MLP neurons of a small language model. Each row is named by its layer, matrix (gate and up: input weights) and neuron, and shows model dimensions 96-223. Each number is 128 + 32 x the weight over its row's rms, rounded and kept within 0 to 255. Numbers have three digits each. A neuron's up and down rows have the sign that makes its largest values positive.
Before each neuron's rows, "fires on" lists the tokens most often at its 100 highest values on Wikipedia text that the model never trained on; "fires after" lists the tokens most often just before its 100 highest values on Wikipedia text that the model never trained on.

fires on: " ", "e", "en", "ra", " Party", "le"
fires after: "|", " P", " F", "==R"
L4.gate935:060095188149152134093130143136119114070148086202158047100082109133156143102075084175103127147115126149100202154131103103146121106126061188123100094105087117163115129118148160109122125117174097118112174129117091126126111121089130109106134146160160161121104120120104131177093164158110067123126151163084137141149143163142065132124080132124115101066100141143171087160161107092134134139139
L4.up935:105127146151134115117142127181171142063130112076151135197157126122173122141091130200193111191177124107172115144043083118152145099109090186209127145098107135128114161181168096154099113097129132087060170110120096180082143134104081119143117124089179138147127118064161138120129132104163055124185111188077139148098114154128096123138117139176097103124108064143120155151121122166171118168136

fires on: "\n"
fires after: "\n"
L4.gate579:173169156052083126137095117094172108188124091117182119130150134127170098098131116169097098144093104132116146200097158099126118164120115121138153128106133152116226111174153079133116098113162107181142142158116124080160158126109095122130114169125106131082167113060160096153102100147058162139145153129149129092171137111133099142130100057137107137073083157060177161088128073102071194132134
L4.up579:104122167172135087100108188112136128054131084137102077192088097126195145137104140100112132098115139171091080141109099061143209112141136182132122154083116163135126167151184100143144148162073114147106156108140182108135117174149101120144086166146092036138115158133150119155142181148132087142167108132134115146135131066124144110141134170148099089181103108141108091174074122148160135166120

fires on: "=", " that", "ing", " beat", " and"
fires after: "\n", "In", " defeat", " announced", " to", " aff"
L6.gate442:078166133112105091123099151114125148122148154101134077131117119101090173106234144088129148130113150096145154152175158112144107148147128130143063173135163139136127072137103144107034186083135143162038162178136116141177171121124127131150106125088174113126131089171105147145111129136119100142083118151104135173131102135172124173138111134119098127150155089119138191113157057102056165143099
L6.up442:106176119181153088141111130168140144156124128104131100078168191180131142090139107120127124146136202116091124112150124144157124154187142132131135155188155212150157143080129088101139110133112164141114186126126181099124167210084189134122139146177131126155167102119111111183133120147130113127089112077097143129143130167139113115143172127134102143127140148118157138036119094151106141113108

fires on: "ro", "or", "re", "ear"
fires after: " G", " g", " st", " St", " (B", " size"
L6.gate535:124164167114108123175126138133137123104116073133179107066203089107073147135126084160101118099137117152082133135114124110193126096122185098091158119131139105181070075149145109102139152164098106114152156133133174015109117100158105211111143118136130127114134136129124140110150140087075107102148147098142085101146126162152025094148148115162172201141128183211134114096112110087169143062129
L6.up535:122172131095132136106180107168150121091109122132161155129139124206099114114122181139100128131195148074097101175110132155120141140143142107154127112098142123078123154146082151090073128130159099119172144112163135107155146155127115124145099133158132097119144079092132037121177114095134161128148154141095129077098142060130091107109131134158074123056138176140133120091182127095140184059152

fires on: " an", "|---|---|---|---|---|---|", " ex", "|---|---|---|---|", "|---|---|---|"
fires after: "\n", "|---|---|---|---", " has"
L4.gate908:184148154113146148119094193134174136091157130131161086074116107160102130061127148104169145156093090148090144145177103164081160157141112108128123192127143169104104150154098178111194141120105112054086112156099120233097105149085075077071090132141116171106116070139109156158156099106118105075135143143143135139165170179124083158079111198084141100099126192117139141118193133094120110122122
L4.up908:134140132068130137124089185088100183144147175086149092053151095184148072067106098137127113207122124129107083127137113174127160136122153214123140136061137127160138182145078150119086150140102207094107153106103160116173116116106145124116120151124107153161075162112109186144168118144188068107145120155058139103093123146091088131127156111136133118127135173198086150093140180152105168149121

fires on: "\n"
fires after: " |", "\""
L4.gate647:119125156137144086202173119121099103108065089176130113146096136171121150234078157141159171182098097140187173143097124170085204188088133086109114135149123158118078159086174152177128129137117118159137102076103132127144080113164127129120150145143089178067135106155122138164095099128147111111172105128145114141112151131110110105111104122116149123133111108144205111160122162088143109103134
L4.up647:146162093133152098078149142069138060114114134088116176096134122083130151112097077158096156113107112135119096143087122143198088139150128180172158142155164133162109121131164134143117127105121131161135079150147090141166132061084139181122156112155130144135155117145109144094135103121093174114078131076070117140121052134107100155105092166112111122213176148159117082176116158191134068127114

fires on: " |"
fires after: " ", "\"", " Report"
L4.gate864:167128160103173106163183145124180098141125152149113121187126112149079096128124120162138151132164080113120143106163158108109102164157139147119184138132122159090131100109104070072119127097127147158143122080096116119155152174066200071150143145147142180078138176084152142084167142122116144157098108078062168167143130109139067130163121127138142134126192114106131141121111121135180096110153
L4.up864:110169119072112143128157088102150090096121156091147076084169144098177192137092121136087179119115183109106125139093145165118180149152132121144134171111141157122117101135080099080166127134125144146147150107117082159103126141108092164115090104143178100153138134100119070092157031128179127187144064114157163154123085112122085100147141134112096157093098128180111064122185138135149094079208

fires on: "\n"
fires after: "\n"
L6.gate636:111108191081171129128118131156138105108145206112093167157141047111158097100077176149113117086129171133104094199157175100118163138119136142168117122102147170128169172153134106090126155122151115172098087095125130164137164117147080104146113133121077129141120104174076136107066137110099166121159174118141122113118166095145136131119096164058151146088163061151177132120117090194182110136105
L6.up636:117176116107145132152111165084091081153143165156116114121134113098150109106120174141168133133113122086121138108145155102213164109122102107223065116120117146152128148137125075135126120177141109132098154083161095147143179128160081128081106145155139146158103125112147071162102169119120175159220138109089148102191144098147165091114152176121215109108101004153094091129126118098184110120085